Weights of a small transformer language model.
Size: MLP 3072 SwiGLU, vocabulary 8192.
MLP neurons of a small language model. Each row is named by its layer, matrix (gate and up: input weights; down: output weights) and neuron, and shows model dimensions 16-111. Each number is 500 + 25 x the weight over its row's rms, rounded and kept within 0 to 999. Numbers have three digits each. A neuron's up and down rows have the sign that makes its largest values positive.
Before each neuron's rows, "fires after" lists the tokens most often just before its 100 highest values on Wikipedia text that the model never trained on. A number after a token or word is its count.

fires after: " R" 36, "R" 19, " r" 9, " Cl" 5, " re" 4
L4.gate347:530450518490504507510505502515469469451469480481517449533533491521503501496489508505514508523512474528525521522509476468519539503485485509498497537491508543472472493507457478508459513496512459492493498491516481519504475459517540499493481471487513508506496500507522494485506482519522476513
L4.up347:489449526508527470464481446491480507454514522519483528542486520482516531493486487527452501483518506549547483515489466501522502515485497525500515487480528484495527488527532498501517517441497510513465491462539448508488454469489518512500520511479502512501455541540460526478516526461454500482
L4.down347:509476531498536463472458528481541534491481478512472516485503486498449523515479533531519473496511496530541469516524463477483504452519535486526494532511523470471461505440524498505496495517495518492536519446487489469514471458502477462488507489514533460476513452553488526505511453522475484503

fires after: "|" 55, " |" 15
L4.gate1316:490511521509486508508471523450479513495537509505488442505516459519506452540476490498527477490494487515536452482476478518483533490488453491555517497503539501502542482509487485484520518502519507496516432516505517468540485507475469499521476516507528512487499493487500515504477506492525510507
L4.up1316:533501505509523503461524521515496537494470466515487483489495462509524494504481498475494484532537500460535437519523484464548513493473469474469505456449496500475511465494491508533529510510509472514497467482504507493519505515505491478510514494512473530542504491468443505507512488488497526453
L4.down1316:484505501459503475479519471482470500504537482484506505494457528535503474510461514480514496494513502483508493480467480529504536458531505521513491511547465493513498471488510534498505483505512495510484486517509483494522512526495496546515497506493550448480523497535466521522535450452500459512

fires after: "20" 36, "19" 14, " was" 6, " re" 5
L4.gate571:528465522448480519525482497493491497472477459512493540548491483510538511467516522478516476487473537485497519491474442535530491508550517516492513525494482509487491478513475507518501474520511505491438474490442499502481507510502511527486514518512515500516446547509519526506490534506488540487
L4.up571:518470514482479484512502476486449460497506518529490511479486526459517498533426474531535490539555491543494519481514507485462514518486525479507529523521465490519471520489470530469491500510510510561499510472520507445529549509503489500477482497458525562528506456485483485489434505532488511516
L4.down571:493433477502467487477538523487524509521530498469502505500506522466518466549491512507470519487520483473532502494541508537497479437517471493495498549530448541568528517528476490523482511514503510494448476484489536498532501515496525493537575483492527468454482513499493538442526525500513508525

fires after: "," 43, " |" 18, ";" 4, "2" 4
L4.gate942:553513487491537489453520455510438471494488485481508473512497499507495520462449496553498475503521483509537513512508508525504526483492513470490502510532537514513478499517501484521455472494519516536462519479495496477497466528472498477496451510486509465491492463539516471503465523561501479509
L4.up942:520496532525482503494430490503492494507510535506513462525508499480554503524498568483485481516531504503533475507460474548469520516497508521433491473506492501511511498524471480462507507489525502452505545514474449490494530544467497497455450506522482511522539497500509486508475495508519541471
L4.down942:483490518484507489495499494495500494499454446511507505528453497514493504508495478522456498511480506488482496498469491490468529474519519511479482499526484484524426498526479515485483501506549478535483525528477511505561537495546487507527485503466468480472491493517505512479509497488511530525

fires after: " (" 29, " \"" 12, "-" 9, " re" 7, "." 6
L4.gate817:516499531458519540455498511504509469511517484478462505526449457469497514532482459477500483538447541479528533550491499494470485458540509493526527460448498557509473528578493519501515479480495535488534523501492491486476517549488479508527533502479524493482513488503505530520485526490489502532
L4.up817:497481518509471526465534467533486530510497461505513496502496519508482502481470534492513487541477502527522516535505490500493515511504491495522495457505494528486482536524457482506493499526517509472498487518472511535514504491516456505503550502525496513468447489492547532523500505460516509531
L4.down817:530523467508482494442499491533473493492513498483437553504516485488520513464502590472566483456527544487493499514498502483510517457514462480484512504497467494438524535520462498512469544504519511513500491497494461501481449486506502505508493482505475522482527489466550502504559462491474534523

fires after: " f" 38, " p" 10, " F" 8, " w" 6, " s" 6, " S" 5
L4.gate1845:528472497490484499486496469504520519493533478492490502485525523546509472517491517503514490507525490472506519497503495525531536475494497509524493482498486477481552484443527474494492490498490546505491505498542500472454520468516511509515508499502508509538489504495444487488463478500511494500
L4.up1845:471541514472518478570491501498544471493504494485483476515499437504538534514507529520527483521510542474512520516468490555492531499467495576497520538513478471557510478478495445508547488474475513498488483514505489519468478536512475491506538532462500514473435510488532534529493540506506515473
L4.down1845:522496466459508494509476541506526518514503506526546495503490476476512534521479498504466516511499498527460532513512482484503510509532482514534569526505500525556512508558521495513486489535530504481478427479518507514497477473496464495466496521494465523525496470514489513498506474472541511544

fires after: " G" 15, "G" 14, " f" 11, " F" 6, " Li" 4
L4.gate196:504521533492503489491535491503508489475517502506492496457488504509489484517497483469498470487532500500455506517494493474520532489515515484453485531458500484523509457497509469523542501469488480503481476516439575518512527516487494495515531495463468505515528527468497490532497495501532521496
L4.up196:503485457494494541483512548559495483482509456473485508497479490468534484514528468508457517514525517501513506525508485511450501520491484527568508478499509510458542469515539451533497521487463482499508466519489500545478458535515516508497484519497500474494502493485547507501507522512529521486
L4.down196:523551506540511485552481520519526507482484550505522529537494475470483516524514509517469498505472481490516538516556500515511543532478412523529510491479488504537495547483458524498517505499470494494537495490546473485479488503491468519468505502508501471504507494494466508487481503435514508490

fires after: " S" 20, " T" 11, " s" 10, " V" 6, " t" 5, " del" 5
L4.gate1798:478513467520528498542513470528515453497492458536505478486489549474498447471540457441489498452460478468544511504556520474499499471512488517535508574553472484476515438510513536485465501492474568505486462479474523466479490461492499506555487485524514507499505510494529491469460508511559500511
L4.up1798:480513512504502469542537499521522508491452486461500453486508485481526487462492484473507483516486502523464494495499511486509510510519470546533540511559521481543524502506512511549541485508544510495483471464523519537507512495505485482529490492514469441475504485526509514526492479515510473478
L4.down1798:521483497539516487505502510495509498503512483513482486554494457546496505503445526475487490551507502478490505548505462486527540490518474489527543493524531497486501527479502474488503488458526495493488487537514503435485475484505467442488505466484507515514507485501502488503476477505499482434

fires after: "19" 37, " " 32, "20" 16, "18" 4, " (" 4
L4.gate1630:475507497465493542495487516494504516492505467521502531496472531552499511489523485501501454482493479479525541487523516496494528487480510513499491484522464500511522522507498509513462482455516525519488492502517509511487515490433467483569442502508507474543531502518489481476474501530475485482
L4.up1630:504476500503502527553504522487472464482524474522493495467525506478509534512443491516509496526494482501519503512492514554500499514490515492497556515467517505498533513481518508482516479471536504514493512466463505516503498487506503507541495468475522514517521473538541534466519484522497499495
L4.down1630:468479456504533565536476554508447526502483514510481506491505546524488487546447489478486483534515505462550497474496492468471485534534493483497512508508486495486496517459496486494456473494494490501509514457542533511504524469524496503507475527501511485447509530531496490499510488464514487533

fires after: " " 78, " (" 8, " ." 4
L4.gate713:530509518476512528486494431475506514515546474478513520447492532531511532473487496511497497482496499521511478514488446504476473523520528509485508516507473503513502509502545528549501498475492517531515532487499512481479478496492497481509488455564552540460495480492520521524491519501545515525
L4.up713:489523532505530491468490494539483499500495482492531499514481510504537508506502520525435524508518516495513496515539484511514522505481494522486520485478472496518473487484507494471493445474476532515512448506473487532494511496488478481447500510516463480513502501558496478516507502559530500537
L4.down713:478496545478490491495523510491483535512484504493521573524510510542451409492483537550530504500488514502498485500502469517486517537480524459496505552472544488481527478453495444525501518496538497487476509483552513493494486471565534472461493520489521476519487497511482507527497507527479521482

fires after: "20" 42, "19" 14, "," 5
L4.gate2590:525466494464500491472484527462523552464530493506486475531467466506508504504495460524489510485520562499474477463518470480535516497502479508512498530464512525490527515473488530482473465515501458520506490516481475528533466526495455539489499482456496529497484520500531499536515532492504501456
L4.up2590:502481476512505494485477504483531505515504513493553534533522497472467509559489524518521496505463504454503551482480503539497497501505492531494498567518478497523500525491502468468508481526497463528489510497458505489538526465533506581551493504475472485481459510480437517499472469515497557477
L4.down2590:496512527519518540493505511524528519494546499496476486517507495533534545487514502492487570512529496538484525510474516493504491472517466501446503498472484467512475461516497494486452458490489485479519533581468545473488527530479496529513531492485534487513480553486454492478484510448476511538

fires after: "," 56, " College" 6, " University" 5
L4.gate2407:486463510535509507489484518479500475463501500517455533486540477491487530497517491529506464500475476504517520488503505513490507504540483510523486475463493469470498494538488523517508504507476492557483487470520508497503545516483488502507467487520533479526494507502528525522499512512484543537
L4.up2407:450490490463517511486509493536472508498516465503516519527531491485523510469482530505496574472478484507513486517490506484513471520516572516499489470479502464525501459494482515472485485475522515494483513492503535537506510529503543505515507498489459531520529485503521487472489533511511456543
L4.down2407:531495508464511519501518522469520538500501459527477477497475503481508473507518510499493471500466535498522488540479487498497486532506521491497494490463487513516477519495473479480450513536529495556555486496506518476447496530518543479533477456521514499498480517517508479502521499480512517479

fires after: "In" 15, " D" 12, "D" 8, " In" 7, " Ex" 5, " E" 4
L4.gate474:492484523524512500485475501535485518495498477486511500483504487508498470504489496490525446447500470509482481508503509530478516499518451517485482522458555508472517501510458503485478525477498486483496462494533522467437475494508470499505494492534483470513449523496474534487510526531503505485
L4.up474:498515501508502505481499489532462498475554508499460477477512468516537482531500493490507477514469524535496474503496522511535528510481486476509498467476526466516502546555555505514464520513498484495521500533516514459528548451499524506469477466480485470532504503483484501470477537480507473518
L4.down474:483501523515477501485486493468452546523460519492440509485489505541476489488542492518529506468502526474478493466453532515504489473537453518498495514496516556485511449518498489515492520492531481522539505486507456522518483532507484540531558484529489535479466483471499484499514507529489520484

fires after: " |" 32, "|" 31, "-" 6, "ier" 6
L4.gate2051:485539492506488558526539506494499515471520550499497527522508476530506502485503458494533501495508509441489492522522561482453501498507518549489451500565468479525526490497508496510553506489519478495496496465484537480480493463492458546507510547497493496517473463522534546489499514434510533467
L4.up2051:497501484468523452498512506562542496487493538500473538528529494485461509526479473490465442528529447549505529509482464508489506559530535502485488520543507487498495500498451493512488536473534476487475473505541510514515543504519514501510494507503493472520460471486507473504476482517507508522
L4.down2051:478520512510448468486489527473503456487497496493483480534512507497455535505456468519473523552473452496479530463518484472476492480503471469520501495487489476466506472509492493513552500512473541520536470528515525491527506442526488460517530515509503496509488495494508494498506483487495525488

fires after: "," 50, " (" 8, ")," 4
L4.gate2333:533467485498490520551487495521488472514469484520461480485517457513478557502500499514493495495515491528562530512494501479459477546517510457513503513532509563501455452492509506457500455483513527534521486497483473482514469505511513533485522535478534504494536497514485485533485460475516487544
L4.up2333:491502511541507534480459546503464489533496522501492526466471507476518489460510543530512489493522565483500524506555488469482469509506438526498507490504494484506514560520516493514489501469531513530482478478482508488518502555478493493488488479491482514519449505500541516476549543476512532491
L4.down2333:493487499478536524487481478528530515498447460479506489471514504526461508499478504555505511477492486526512505517507515482474500542492503515499470481520458549505549487507525487458512526493505494451489447524513476457528514474484527517506469508511496464487476505518475522495458493503481509499

fires after: " |" 32, " " 11, "7" 5, "4" 5, "9" 4, "5" 4
L4.gate2009:509486495474480533486477487483513490495511496506531489526504479486491542488465479530478516512522511521528515471504520472574487517459524481508489519493530484463494455481501486500522549490518551517490481475501493470431501498512492495488496506488474520525550516527517472493503501472527494514
L4.up2009:469514482521483502502510467534519491499488559514490435503515530532510542529529519564497532500510506509483489509486520511540481489514506518510473466530495511526480514535498476525484504517526490521443482525471519524500479465468515545513494480544497531493467479534452503511500500490460481487
L4.down2009:504488496510512477507527534471475448522456479531504504483504501520491454526485488468547436489524510496510495527463499520518526504511480507537497466488500466472528524547529519448507500471511499488499536462520528495549519506512542510532481490510494518529497468512523502518522467503479502524

fires after: " " 66, "," 6
L4.gate2561:502510513531521531510505493527500518498546465539515501470446522495501514478454492503475527493505472486454515496539497535479562458501507514498515518531518527500503506510490531492465500504481461481528551535498488482481491529515495484527488498530487532500514515517528517539511541488481498454
L4.up2561:498510486501526483496510500487489531534500424527497477415490532472495510461414539497503485431492492509487507541472501483485498509472508539506537515517482503482549511539490522472487540486460490498514491421483508490496511516466518470577447514557486542479524486487491514516497521502511522470
L4.down2561:491497491493495456479532540505471494497503533486472508532530492475488517509536537466503531481517523488530471505477471495529491499481486485487450483482476499487447481465517455511534507492502528482531501485520523523529521474489515465476496488375527468511525506504509489504545513414520505544

fires after: " the" 68, " The" 11, " sh" 5
L4.gate2413:477499485525509520538498477511432444485519500563430509467522478505518495490526476514506500479529526548520503502525500522479498527503517502508477505513524481492507511509485517507501511502521447499536441499494487460469513479500540495464516462512496472533518483501489470508529526470495457498
L4.up2413:482525507493525526502540484469492521532502480500491499504514457543520501530507504532518502517508504487510497494497523480473547530541496460460525519477517481478501489498507504473479457482485465493473453510473486541552449453485485520495496483513482473508449528535540441493495477479504508418
L4.down2413:539520539496487547525537483480507480472508508526499535489470473464477477465515538502483504464505473511528473496497495502527477505497488547517501499499520511514515498478475486529497497478502487484492480463467483499547564499516495513522472510483482529465473510501549504525532543502499538522

fires after: " in" 29, "," 15, " March" 6
L4.gate763:484540523516527572519538513494503472471546495508513487496491508501533511507482481512495520526463484502458503555492499489485516496513517496541496501464488497511528472521531516458500497498532515475483464515534466512478519506516536497463510460532518466521528491504499499489463512493461505531
L4.up763:527428505523506529485520501516537512507521512517493479464479462510513503488486542482501484504521456496500500491489482495507497539528532496500529407533515501517475488468485488506530534462498422497463508459504527524509511450487505501533493525477530557526475474530525492490482495514496504502
L4.down763:536539487527540468517457510462491519496554488502533498502503514494535494502484495519496498509484522484488486558479544526500498502506505477511521500493460497499492483469458476480484485522501472479470523504501456502524506496490497521531539493499460502489482527517524470462496565470535489524

fires after: "|" 59, " f" 9, " |" 6, " " 5
L4.gate2646:471563517514513526493507540480526463470495481486490484481513479495496469525513521498502505524526499511539487476494490464451495477515532505464490492530479502481489437528491464520535522526474486482519483498480495516510499527483572508508460559527505474502476497493483537484500497459484508462
L4.up2646:470487477486540510477512520518514527478485494491470477503499512494504545476489482449480517487497490477481477500502508474516511529517485515537500461480512460435453531502460540515490520461466514526474485494532520519518467492473504506510522496497518500504494520501469472528468503536484538502
L4.down2646:476505530518470482479477555448508500524525561510534494475508530505509438533475476486543473512513500506513471475510506498455524446463526517503523480551445516464518512474540535518568469482489520529479464472520462486449496507493496476480502489494501511527501495563520494481501505463477485484

fires after: " R" 30, "D" 7, " r" 7, "===" 6, "R" 4
L4.gate2119:508494485499515505504501530500481522507467493507486493465525456510489514482515517512504473504467451506444486518488480546518524500512499509493484483479500517471511492482500474521448541507504508483452474481523500508538472500522496522490499541475511520525468469479489529541512528487517432534
L4.up2119:523460481522512459491485536543499539504488498500470526500491493484467484491519516574478500512504517520534549467474497541526477520536469496517560500511489511499522511498494421499513528520538455516530481523575471481522528445525495517503560480497472479487488494485511553456491510483504512494
L4.down2119:517496460496529504552498519514445515511453507480507511484506508504449467501500516507466495486502524486522488496527481526485474516519509520477505479492502482507497521531518482473461535501519487488493489509524533518501487502484518512526522522520543486522501513464454487505449511534531476460

fires after: " " 34, "19" 11, "," 9, "20" 6
L4.gate29:438495500498461471497536538512502456496509521473452505460552484471525494503473489479500464495536500505495487509476522469488471519474483507519518514519532488469463483512538485486520478472476531533497519520484487485516519492540500519513524495482466524528468492526505534492494446454460509479
L4.up29:470470505472473531466509512516484486513482486544527447485480516498504474508540554545481509512473480478506493490520531487459513534489473533523463515528500512527492534495500487497515493541484471509498503502526507523531536482465480498475485448513491526457481503446508452537498449516488491552
L4.down29:521517540486521541503471488495541531547486481517502528526509535540490520481473449500547475489501494484507437502512486525527513523500521486513514493479519520520539497518467500472534513466519501485484497523461491460487498525468548490490493451496529512507543508489469535507467526461547489526

fires after: "," 25, " and" 21, " but" 8
L4.gate745:476461481512502498514471500489494476463461539438527491514498465522497525492487499519491543513488506522515510532523526467562485527511494487482526452517499475522470495490517507478541465491500499469470526471556510481516471560501470516507503490518507520508482509492510472489519524529504522506
L4.up745:529431513509537510530524489439509506514493519511504436498492525475522503515458511533535500479508545485479498462537476521523493542495485495448492467486547434506512476480521480462502499488496496496546517515511509431537524550467540488478488472511467488514535507514485471499497520488561508487
L4.down745:492477530539481515511498515509460517519499457482474546471489478497491437536503518472449522500499512505509526469450485472466524502519494506523439483492486491473506493508497477491530549472484486479452503546487511505508507473519557522512479500528434522492476509499466529504507484466479498500

fires after: " a" 21, " the" 18, "The" 7, " an" 6
L4.gate1534:510495547529510468482478468503506486550492505503487527451502501456509500520500521470528521493514499495472488481520511496535479521540480483486470513472496509515474514523457492507488482489536492517523500489525506525532479498531498481514489470462486472492474481506500463548469497484480479558
L4.up1534:519500499508506453478483509492509496485481510495443523475567485501504523479499519539472498485467499521490506526507495524521501513500446530522504439490492493463507476488518496460537494467502494509511486480519506522521505486518525495510545473508506541506509524506526475499546466490521553496
L4.down1534:496491527527524478510534488510500499576504535520490511533477482467484531474539533463523431481486523505509496477520511487524506498509454526484476534457496519471490481507554502541463521504483534490520502461544483547541501485479506492527491486497484539492449480515502505508497523497409503523

fires after: " |" 26, " " 24, "1" 15, "4" 8, "01" 5, "51" 5
L4.gate504:502487502458513474445517488520502480558486524455501489507508485513515486494500462525472503475467535452471503511485492476501520535546473512520528465529514519485485504523514537479498503469510541529500472464480507495501491501480533545509544499465519559493504506505503485532520474508520524520
L4.up504:494469484497491477478492512526499534530515533487487481522524544532525493507484508535516509488512538505493509498490513502505465529514460468476509488508507515498482522471493476493508492472499450486509456485451520518510419519484487538531499508484511512498533480515502498499501474464501478512
L4.down504:509506476510520529513548534528486488492516492494468560498500522478547462522534489498500520506537505544529510491465475546479480533528508533471480501500516511501495483536505494481475491440512473533514509505522477522538495521536501520478477505504502486483525506480488471536492517514484476499

fires after: " in" 21, " In" 20, " the" 8, " for" 8, "In" 8
L4.gate2362:489493473481494470500494464549466492464498500496495497514520433519498513481536501475517503478486480463482508531491528514526476517523499500516445495488490513477478502545533464514498484483516464480524532478546508456483471508514482518521519515501471514523494479477516499490488488512551452448
L4.up2362:473461460510505506514513487491525487537519473504481488481510498505500518538482518479539489490508529496522503523537455535517497479500478511497447481504535489545525537479544520502482499484526481501461526519500482475503492461488512562487472564491530515517448506478498485509504486456483504449
L4.down2362:502553536510502476495478506454486552479518535491510538528500471519485515521468555507464499529515466488506482453454491535535462523493509534556518496459471498510477568481499476505469486530488499484527487507533516506507488502521509494505454446492529492540478496485499502516509476523478505493

fires after: " f" 17, " \"" 15, " F" 7, " un" 6, " well" 6
L4.gate201:515473575493534449515519496441509485503482547487516495479534520488528468509490509462496439468563482480484493517486478530469495495508540496519517440511478482478470506500522488505500455542494515482466547489551474458487462467503489504459522473496500533519434505480495485484483482480466491489
L4.up201:520491498478507488496503492506485494536485467513512503529475521490511505498509518467544506522522495502470488494505507517516521447529502531516483536482528441505505514453517510479436513475493538482537516465536501478495492507443503486469525508475483469497480516505489489527518542537541493523
L4.down201:491552510499490520509535514523519471488519499486503509493507533506504507525513477502481529492514510505477477489511521499497476521481459495508503536511478505540541472522517535505540530479458487486464488495490474513508499516512472499500483528481495506469480443507478486508516486530545463519

fires after: "20" 33, "19" 21, " the" 14, " a" 9
L4.gate959:503495514542513479477517515494541525463498546519462523458503489517501517494492498481516501520496554511506531495521521530504536501536513488499508485488485524533507489485497482492504515536511483522540478515531504515534510546457482502500513489448489502525462479501519539543508524494480454521
L4.up959:540482511557492479489526472467531516494507494517489526500497501513488497519551445530456523494498517492492517530484465503482480546499519517505512474478493513497472520497517502503570490516521485520546490457464490526490517506526500511522483481464486460535486443533490498505505471492533467503
L4.down959:511521485513488476471494513486517513523482475490497486532519479477482475516548514466493511525488511472479541478507519497497511514507491511435487470547492462548506499530505535486484524497518514484485488507480519509518535501523542504499544490458439526521467521473490529441465503524493474487

fires after: " " 93
L4.gate1336:555509499525527501505489530513508492524502506499472462441490520429485474475496501445507508486496518503517491522512429491474499535463474525484522497479501520520485484485511463475498531497502523501507490531503508451535494477484478508518451486518522508507460447522498537529501518502507473495
L4.up1336:497501534486524554509485498549501493471458474467470513530507523526520501514528495476481529549502566442496490484517426493497500479524512514509506472493521471500475494461434513470500487489470517502544543478494465491535493497459471521484532476506475539507544544509524520516508526453544551465
L4.down1336:527474499528508484507483510480491489544482565518500465458492490462523536444467547508500518524461462527506526512473470470489486494449441479484494515519483506502502480530482469450504527503549495568460496519478501497526497495480510508515464547428496532514422452528467469472504534506480517561

fires after: " D" 37, " t" 9, " d" 8, "D" 6, " Th" 5, "d" 4
L4.gate2030:510465502495492498542507470499495515500508509511494504517510469497495515463486444524502533505492500517510510512503496502525497516543491480463507490476472517495490480497515478494515507480482459482521513496536493500465522509495508492480496488474484490563460474528499466484523485483518477515
L4.up2030:519482513482507490491449492461484505530535445459531527511476536517496505523525506477497517551474497439466497520471485541502557523535502457495534519469458460479523469421515489501517460527494542501516492475500510483475519509496511505491544469495463499523480529510523506510557465497502509524
L4.down2030:499517536483458481456524449534507528481559492496494562552501459519485525528509511528486508505485486494513485512519526508480520523491530519486503467533517484490500460501535480471509499462485540485455491513496505498490498492506485521495474489516471513483512512439494476542464477536510518523

fires after: " at" 18, " in" 11, " to" 10, " for" 8, " as" 8, "In" 6
L4.gate768:500524502463522483517510486483546480460508495507521490541459478544503546525493476514476494500493500526482491542508489513508498487518501544515451489504486510472520530531471529472494527491504484485530483458510513451448455469513529505498538474476496488487465510531551495512495502514471491492
L4.up768:538492440495483523534496529514455494496466497540522506485464485494498524522501502500505482501525482512544469487538498515534487496522500483484463523505484522482517558490496487497527508415503486523458487501522515480504518487528496506459540518527487481529498450508506494481509486492514494481
L4.down768:474540527484475486517508483518475506502539520469499490489502499430490489507511483486500498500519505540527496513480520524484526512493502494505471463479534518512547498517481497531508502470526482476532486520528469458494463518518453520496493473479500525508496464485516519490503511528517505503

fires after: "|" 74, "-" 16
L4.gate572:512468512481494532514474527497488507505490482554485526499524555495521480505490475455493497477478478474499492531508543515482502492484495542518475498498514539496511514474466473519507546503537508478482456511500507481521568500457515481546484499498489473553544479505490523508486468461509507501
L4.up572:481448487531511500496520477536482538517520481535499505488531505536488425494551480506539494461496478512535540514511510464497469537487523459498521475496497482502503466474475474532504540504530516487484481500486506510493530536483497480466487485492493484490494460465490493518554487492520484509
L4.down572:537518498506512482459499484441505532484485478504506506498511490522527490487477478508536517502500503495525501544497508459509476520492494528498481487503533494506516503495501475503511461512507458509516505503528492526506512507502533520528499487517539492500488496487515495464464465482519469529

fires after: " T" 21, " d" 12, " t" 10, " D" 9
L4.gate372:540520508513509490495458461508486515511502424483473466540488527511483523524515530521560470557471548517498517539470467503505456514463518525481531519552536505466466495485505492500500484464510462521506453508492493516491507478501483468500470535504494486461512451528517503484517492498530502537
L4.up372:472557525461483510489500462478457541545482441483512557487494483506524483490517492543500516489546475473495486488510460513516516554505522500566509504508467491464504503489548468496515461477526505502497518481478506532512542521537516503512537477514507500531462503492514494496482539494462507504
L4.down372:512507522472482524498484524515524481477529462485531425509481497505517498505492492507489538527519471531517492453495493487500530470500519526497475489479485526527514527556529518480497538526504470492504484487493486488472492437478462484445487507434508498483482476487504464467479487519496525523

fires after: " the" 35, " in" 15, " as" 12, " The" 4, " at" 4
L4.gate2938:511483479492513465490545459464446481505477505523453492517517506515458528501507471500487497488463434506477506497511459526447503488517500487489458505419522533504492477533498535492500494539527502528461513500506468483482498497451489485480546517470489469498534476482522530506509496468497469503
L4.up2938:506528495488487493491504485468498475532514521502524564506479482493510502481484453488504513524509448482509455531466514472461495480495493473464526463482532494511490498530525479509507500491532509492480459547543550503500519488507514481534510474475515487562451497507487468528504471485509453503
L4.down2938:499509495507504503528501487495468491536525509470468438545516475516490488490494529531488533490491499471466501459512488510514494502505498528509494511464492473475563507485493521522523501518492509487503500518494472509506493562445523497491499537528434487488491476498492508511449476445537501586

fires after: "20" 29, "–" 20, " " 5, " Ur" 4
L4.gate2690:550480522513489475502482533512495524509491511515497535499528505495550503514495462490520509511476515492484477506501489457491495483530505473499500510520466505478458508458546484502499545523524507546518552502498502514486504467506527489477518550483456431496504504504547522510462533466507473550
L4.up2690:451522516501503469506485473476473503509489484518504561494538494508479502551477487478488479495527514460479496512508461506471507525495522501511521503501489527536514476493548474512505495492497520518493524502552506524476513513495481522450509513500496503567461505511517486532493542534532472437
L4.down2690:507464516523510460443509507533503503472498490534479462470516514537533544445552536482491460508482503549537488487482484499533517522485517498519506538521484495547485539511515495467497510526506513480450523527466495508456530504493515533476511479509488473514501484516491489501525519457502517485

fires after: "|" 63, "-" 14, "\n" 8, "==" 5
L4.gate2632:480535530560506504468488506500495509514500497505497473518479499544486503513523481494479504496485510491523542522542502496511461496509496526500489519480471512495489483472466453507521530471551473506498502536514525509539529506492493493502472521508493446474510514489532495510500501498520508521
L4.up2632:472536516526514521555461523491508494534503489498509501517526501504461461475463549525542503494499528541505509518468525493464488545496521536483473492498522490512513494494450502513477530521524463466518468520517477506533474478493470454476496497515495479486489523530473492508490498541528467532
L4.down2632:505519467523477511468480480504493495502496492500488495492512486469509531480498490514499484533479509495523527516479539478484498519492492489513523512510485507503499481483444467478529485473498514529509491497512482498511520510472526506528490550448526539494522507535527548488516519469468508518

fires after: " |" 36, "." 18, " " 11, ";" 5
L4.gate82:515497495524506473498471492455487523519507481482549454539507503505492487537496478482493516454494531499520503500470571490499478531474497497503460526530555483523543479476510527469458490495479495554444505489495469543457515495491466518516530449480477477481500489513523476517476508524540490508
L4.up82:513493501500506475513533461521486506520509521475527486492481554487506513512502502515496561453502523490454421526538497520484446502505522457533538503496540522535525516503482548520501497498480512519509500470481483469478565502495508525503499462551465477486510484520486473523486491483510483483
L4.down82:483496541495511454510492501502504471496482484482501482498530485536538533491527500526472478540547511504529527486490476514497493495509503516445506468475534499501479516536494534527459518491461517484465451521517485541516514510483506505541537511519510536506475471500535455493518496504459509482

fires after: "20" 69, "19" 18
L4.gate1392:483524504538466508485525462464506504502500513493521503521534475504517490531495473479482514486444456457483505470501505560472512506491468470463516566482505546490547511496479452495456472498518475511533525517518499475501530505507496491522527527528448433504481482465464522527495481483507480587
L4.up1392:465510488567503459445492474489564497522514498522495503488499474484458540446511456458506503500492548526522504541513519480510528499516517501536471553474489494496520502508508491488519521528474484504489523483510480474485486476519515465461467531475513452490449494503478511494490514515502448431
L4.down1392:497544536480516488477481498534507492531493410492477512500494500512492515522556502470504489490531527450528463493500554525534511475515502486470489514497489447492513470530501501529484512511483534498501524502506477505463462516544462500496526481506492511478513515542527527467459480485512446502

fires after: "," 90, ";" 5
L4.gate2905:496531509449498500478510478483467493476499495512514526508486480525501525534514494525486494508474493516466492534489564478530461502531511500489523435481514496501472500552512507496522460482492503486535459469509466491486517484471530484490506508495496472510470517542544444510496503485468492488
L4.up2905:505501458564511487507484487494463499504517451505476513468510502495511506527521526515508484533446537491479496499503478517526518507522523518489526508504460497491473483538486493486474484497507446488451498502487487467453505468471506507523483476558496480464496523480507490485498465485500508512
L4.down2905:512489449485503502489530513482512518487497514485481496516490501450487522502466484495549442470510488485479495500514466512490540542502464456410504505471500458478525487497546512450469464547530493516490549516452462483501529524502494518524509524575466528523503510488526496479493526463508506493

fires after: "," 51, ")," 6
L4.gate2356:484521488514474555464476511507534480457476496483534523480502539487471512465524497482518471485515433485500489407522473487512535517495517446502491499487517513501508494509509508555510446502493499478504482474526497524546540533484527498514511501523497488512503508516517495499506503487526531472
L4.up2356:497513486519521510491498494523495475481487502473485540500481490531537493479529531561487479485502516494479494454511487492554473486508519536494490480486499518536473534508520482480460490447507496536494533482516453512500467530472552489499493473520502486531493486466491503498517518536503480496
L4.down2356:531502506525486519482473498502505519456536376501531477494525495499520538529493492489490524539475482470480504496453486474501488471513453523489460447502513501500525511502538495518479519549462484513538506524495463474521509465495464504516504519497543479455485493483500509456515497448511524493